Part of a small language model's weights.
Size: 8 layers, width 768, 6 heads of 96, MLP 3072 squared ReLU, vocabulary 32768, 102M parameters.
MLP neurons of a small language model. Each row is named by its layer, matrix (up: input weights; down: output weights) and neuron, and shows model dimensions 368-495. Each number is 500 + 25 x the weight over its row's rms, rounded and kept within 0 to 999. Numbers have three digits each.
Before each neuron's rows, "fires after" lists the tokens most often just before its 100 highest values on Wikipedia text that the model never trained on.

fires after: ".", "(", "202"
L4.up2796:506476493456483545474505485501453503511508504495514531512463490486479541499569492480512527465536514501486506518507522479487512472496514484497514496488473493532521468482552491539533461524539483463467475484491523483478510524499516473530530524521495492469492528550499490504485494532484522442512516497514508542554459531459493487482553502497523513520524477474464485488522507487512507501494
L4.down2796:516519512521529410539507466519552520513469503497482510502555543527511477516467512510521481488443515491506478482498492526519522500493517480499485485490480527465471498499552525486482508460426503536531502510491504531507508545485519548504477459519517485516502472442496494470500483450527489476496464519491464489498507480504529522525481526535494466494505523472545505459462474516501512486507

fires after: "\n\n", "key ", "| "
L4.up2638:524530510499535507503470516497482480532501477481486491497482514493489466464479513468484523528517479467510475467517530498530482478499503500500458514504439522484464516488489465502496462479525523498488492513508506476540495459526513504504523504535465504509500538487534473496494469497490489509497488494525457509473457521503453511552439455532503507495451513468495464543460462516541491514522
L4.down2638:503542478476479517501524490489472479475537470476538469507496525492506496500498523480491448487516504453495505458490476484486431523520472486538532516507494494539488517515487491512509480548551497457490470580486531551485497527478481490469508497505511528509520476516432481497507507527485513515468510522533488458530498517466509487468504499498522504513539490541461542517496525454525476513499

fires after: "\" ", "on ", "It ", "On ", "released ", "was "
L4.up2371:513486508523506501506488533523479491485482492495537487509523475546485545498477518509501517478463474480491482468533534497518526492523493469426498528525544516472478504515539500486485498494476528496489463456521499438512471512473509542517518500569504503464559476473527496480497544488517500519509503448490471525509517501496464482462495514517521500494486502491488475524511487531530528536489
L4.down2371:474534530453458515534519469503509482521529495528508536503485483493455479477551487502480471511520539486489472522456498520513472571477510462492531488476477525480460513534506516532516510511505491503511503506478505509518511493568499513517486488455504496528473539540515492498530434481534497484485502501522468477537518528492495510511497468500494539490480521512489510497462500519477517496500

fires after: "\n", "'", "\n\n", "Embassy "
L4.up2071:501515499498471495523528538507480493521498517513477488485479512528552528436484502455469498461520512468502462509470524454504484493498475501505464526462525513526530467469517474533533525526484517484493497520464527504465510510497501468508517482527507510535488545539490459568454470499493506495493505540473480521465449499551501489473496523487547518461499478479527511504457500489495499477505
L4.down2071:493486479531527461528460491505536513475497521491523497480493483475521483500511531511497523535461489491516510475526533520515470509501504470456461486479508520487490486452454527567541514474500470549488529467526487540503508506527468502506535498491456488554462476496472546491554458502476494515503490536502502538504476525487477473503483471518469488463509467476488488480496512463547577525506

fires after: "-", "F", "Step ", "season ", "Chapter "
L4.up197:538526521527480512503448496487488473494429515482504515464497417511537526485494508520469461470504554465503456490476470495533487480486474471492469490452507520497473494478506488439532518502551532417533497490503469552478522497438497486533555520505485511532498468530512533500473426504501478456503492506508494529505490499521508508499512482516466453527454564486504482469507512471521512490519
L4.down197:477449482487552500510461452485534490475537521469493489492554482453536508508511510531484477482469502532513442485472525508493519513493498521516557468501469462519500519506492545535498509518469427509454472496536500481517434489538518494514463493481529542476480503512504506454539500501480508450496512481504488469470494502513496449507517470501476568487530494485491509506461532504531507474476

fires after: "in ", "on ", "'", "8 ", "On "
L4.up897:509466506454507514517526539479513495513485500515479520455482497507524508471511531451517509486504492506461506484536535467475485481477507523520496477514488526486528462477493501550494511487475506530528494507481522453526467507470515522525482525515435481511468520488505454525506531501541551492508512496497480513521491551464498502511494463516504519504502477508494496522501475454540526498522
L4.down897:454548452489539486487481494481508508512525483500522513500491512501494523500544491552497520482499553516467487474455497539462496492521511474451493476468491455492490554479549532480505528494545498510538495499488539499478492534529523450467492511485538479513510485566506490490519454528467480485505481524516498489485471494483470518496495530489512447520489561513480485506473534528497532495484

fires after: "| ", ":", "0", "8"
L4.up2116:498504497521468512508508460457513474509521504479485493474530434506558478450514491526490492495506467464486467509501530530507496491479476521532470498485489534511482509490550467490509491508469511481489485511455520473509490525476495509541486519500492495489500459501511513513496522508529489529563503467477469520509486532496524472526495512454511472538504502544529514483452484459520510466520
L4.down2116:484560515503528499491481502492510485492448483506525486511506550479518509509496475528474466502531490482527534526541476469461503518502469496540510510521543484479502508518548496492452504536519479472497482481518506543510552525513521506498514469541491527511469537518505482446490473493507474532532494548479502518485531483514507542463534518501503530507495519488479499502518510496480492525497

fires after: "on ", "released ", "On ", "in ", "'", "single "
L4.up2974:499479495518526526529496525509461513484511474452502500472467483547510495456438509486476493504515498521504523534505498501527488490456504503397527477521545499465500520488510556498494482480450508530508507497498506468569475512475542482511471507572505511507545515484490458528487580476499523483520487453506499478524484479518501483483460526515532480513476541491494484527532493534554503496482
L4.down2974:508508499485484539473479489469500479524501528500527521513466516514490532557526505489549507500518499505492518526511532549469494483511485525545461503496496473472531467545505476511490505482529524476469499494498501494461549446504467488507523467484493496477461554495512509487492456466472521490506500508504518527481514546476532485534542501486493540486502465526469507472527443504496500497532

fires after: "On ", "on ", "12", "In "
L4.up2897:472512512525499486519494516527532458493477487498509489527503501453496481496489473473531525524463530522507488472506547524504453452465506515471530495492485493447463493484540556487500517480456484516510526516530500463529492467463527451509494477516545479490528501501512490521506512505500509505529538477509450514508458489495490494479490496494487522458493507535499524484543467459505520539492
L4.down2897:496527481454495519474490473520545507491532489522483512527484480496456496485556517507462450478518501468497462513483476473516517508544480473499494521497493517521506499524531509527548477512510486500496472483503510485471556453540499489525472490490504496512474491535482509515460476517482478486500487509521503536496533483503482512503484484498504488499515500468503525508500537541465505442471

fires after: "the ", "of ", "in ", "In ", "At "
L4.up1952:474483498466452465495509474514466486556495538534479515509506497492485538527484470476448501479468501525507495484502557500504479496514482470505521495521519500484500457522496485502503499502502546507490477498486497524473517471498524526530520466497496511533500524498510467551480574508550479515488516538484527535468504520517533484500531520473450523514485471517464489514524473489493489502452
L4.down1952:501499528559496458515503544511508468525524490468498477474471521536515504471508549549458545482518458491474508496492447533497501507515521538524483539465477524513456495504541487492486484544484514458492547449530524491532516470511464494458465581524477536462499487492503520437541428504464533474493485479510524500501452515483450503497475495534496512492514502526549492483508486475494472503532

fires after: ") ", "on ", "| ", "On "
L4.up3022:458537463511535516519535497484478511533447497522499538537508471499508474521486499527497530505520499531514547502473506488484478434508519520491544529518472493481557514476502494462520537497467494519470522498502512530489533484452470501543511516527530479532545524511525526509473551519497514525505475513536493503493473492504482424472475508469521494519502491534550496508554502468495546481495
L4.down3022:506518548480459523512545485511495519496517496472439488504496524515527521482494471514493495476464519495514537489514501495548502471498511486518537505505509495561524467492451493507508456507544486487541518470512514478508542520494481487499517525473509444475518495497475503515485490534500511513522471500529496494447500483503486504502509506517502527458486493477510511489473525473507497420497

fires after: "–", "-"
L4.up1564:551498502494514495517502479485510475493498502531505479508493480495490518512478527506525487489491563472508486490497482535496511490509503529485462504496518501508504509497494436480549522505526525479527495463523511517463546482492484523510492484515502493483525485510494498498513509524533521518498449477492501488519447465506456505489523508532483468504469469528536517494497504465456515536489
L4.down1564:480483503479477489476508524472539539497456532499520499510487487507516517483489511502497448487471456529515428484526510526546503473538488470492465491501456479511480523495494509511494518487492495522512466521456498511436467494501539473510510519477448456509527511540495507486518470510453506506464496492464476552463491494478509489491483474547517492537512559491473520509482487487527449492496

fires after: "the ", "\n\n", ". ", "a ", "The ", "of "
L4.up1131:506491503519484539492509520536501507525510517530470469512477511475539570493511470506485521495494515525496496530494475465543502487509493508473526509521491546523517560518518502526527505517471519502504517491483474514523533478445446495499539505456485523525496525479493500520493492523506492507508508549504473529477548508505476495510496470489513523496465482463486478496482498517471517486496
L4.down1131:457506441513486502509464459493508469530499491499511490516505535535499484496500515525502498512465486529515524521481501537466514526499504477502491509478474479495488489467518472488510485536506498490484495464486517488525496490503493489496480526497473487495479505508493495479495515460513555565552535520506540546490466510501536476538415525505478493526460497486497493489518535472477474513508

fires after: "\n", "\n\n"
L4.up491:501545493500488483518513527527522550547481480503441558474497506471509514465508517554484510472494514443496506514535521459506468481458539479483479525483474525456482468504505472465499479466515502510507520518471495508497499487509473475551540501554492491455529485485513481477488509499507508497530448510483487513478495519494489467482478518496515479456521484487516469518478565476545474513525
L4.down491:518477494515484491524487480501481451518536477474543507456504483477489433481460517481492512510505471511493520480464480530529490526472496488526507519493521497514470515451461507479488465497499529474484470488514533497493501531478510460523504534515500530511486511519493466489514526485465502485518486505463514497503453459504459494505509485513471537495537548462505539467478467496525554464486

fires after: "| ", "\n\n", "- ", "\n", " "
L4.up498:491514534459473484498484535492485509534499490540450481511518467499531528438508500478474483499479525495488492539521507453486513480489520502479505482485495499474499499532537496523478516491507526535518515495497496479538495460475475511485492482480481493477525523488469460490492529522511486477476502501505501512497447514542519534508480516524507503466443483512479487517474485477527509545534
L4.down498:531467481528532514523516513460538510495518505461526489480479514528466535500496504493478498501487472512531495474535476573500462496498487514525501496529499492538475527444490525498535466511485483462464484479517544460478526520496514510523478496547515500492457486543537515505508512460490517505503486469514546522480519480515505522478493517500552513488534519453505534470543472454456505495544

fires after: "and ", "-", "number ", "or "
L4.up1842:497476491530490529503544479522532481523500487523489538522511467475479496487471498523494531481480530469482501510509471494507536502481503491500489525482523491490526489514518520499528533520536494451541480481516492478518503486528517518522512495488491472513520507510486503535541505494526466457520497447479511501497447451533486491496472490474512464493470502489481556445483517539485524501529
L4.down1842:445513508464535490521518522518540507524486537509518478496514514489510518467503513479515468541492466518535489493537510451510496476488501489452476456483499524516491461478537524541471484504478480519508514485520522459480495512502508499497532486496517506498517459497494496524502562502462501495495511485513437524532505477465516544481507486477452538483507544547481482507516527465508512522526

fires after: "(", "| ", "- "
L4.up1432:494502544480484515506494524530467476521521527505461499487529515520519485512502535464511496495498485492506492508496577497561524500461479495502493507500511487477460504548517493466507511497471492511503508493531498471519526517509496507519493499490510514464485471537487500546461537499500499456472471516534459522492496495488466495542475469466501488517523478512481478501454475467532512514471
L4.down1432:498493479518545545466508496489506516463481490482512503486506549515533489501514502482538567513497490503519498504525499471514500498546520508512475522503532493528520471504493523517525457487470486508481497483460537489504496514498461493531480449516512495511502524501534451444490516473460480517532492512477479485530471506496512506460474475505480555466505492491535510486499522513474514498512

fires after: "in ", "==", "In ", "(", "the ", "."
L4.up72:509548513490472464501478494498476481509514485474480500488458505472489526482542498455462497442545526521477492527509481527502486474497504493498492487474517478512589512450525536461484484485516508463530458524505550497531508471531487481515477495490492464525476480485524493543469538495491498516480498509538542550507487510452475461524508514503519516510507545520489504502494494494515500494532
L4.down72:481470507530520518548510538519477458500501526497481518554513507539506500490481472569514529527499521460501512501502510484505531550521508555509506489493516488451513498517450491531484481528477493507465536518522488495511525481514484531462471512497472516458526513462502472512513492485521532497477515456497498500485533499496510490497473476554478503475492465473546472510502475519487471429573

fires after: "-", "–", "his "
L4.up908:501486491557486489483497503478497460481485483509490526535514499514482524490516505498493483488508533455489442465489504441489501498520509500516530535480495499479518500511515481501512468520518487459521484490507496495470495472539522503514512516475494476529513460499489467523517464538522498501485487475517493462504454453519480477535518509520499500487493495526496507480523473506474524475472
L4.down908:483496516506476525520498455470552530521486497506504473476495472485512504481540512517488498512484485509476555501515507535510489473466492511506477468433500439503482511484504490490525533466497492512494477470488490481517455535491476529524508460505510503461514478511530512527481508520491488500498572501470484563506504480509497506486460516493451480536471499501512481468529510523469489488511

fires after: "the ", "New ", "San ", "in ", "ins", "During "
L4.up1734:509495518466510474516518526482521513519470515544493500462482494515496521485520524467531458516456496487487485478573528493487524507487548505513483511507488469520495483551481498484514510468469514521481461453483478461437469473484523521513499453476504464472468472522554519567495503436497499490470498523506563511514457466520536507542524515490476513483512494532493503537522496469504530481520
L4.down1734:514456545510528505492475508540444488490518460515499514492534533491515495510516488498475488523511473503530502521514496462510483509493446504489500509532497511498458506460502514499491520478510493508460519486556511492490500445497481467447539523517509503532492466525466456461504492521510509501528522515468467506478471535472462509544500499520521488534509472499488506469459506547528489476476

fires after: "the ", "in ", "(", "on "
L4.up1582:496456519492521508485497520495503524487509497500538529523541494505509489496453513476516487521523454501526490471520536489535473471491505506517541479574524504472515462488490507490485509474453512528505521503516618519483495500491533450488513505486482469494517488534514496505460506500524492528483483457473515496500511515464498447479467518500490518521524464498481523491468461482547515494521
L4.down1582:482512508492500476506503526487527517505459506521450482466506524498489479525499481511485520500456521480487479508507508481468502488525473477504457483464492537517533479510549471513464444528542489512495526485478430460490538513492465518517481513480524514535517520514507504500470507499500479452486510548557472482517482489514497530505495465495485491486495547497554492468528501498497500513448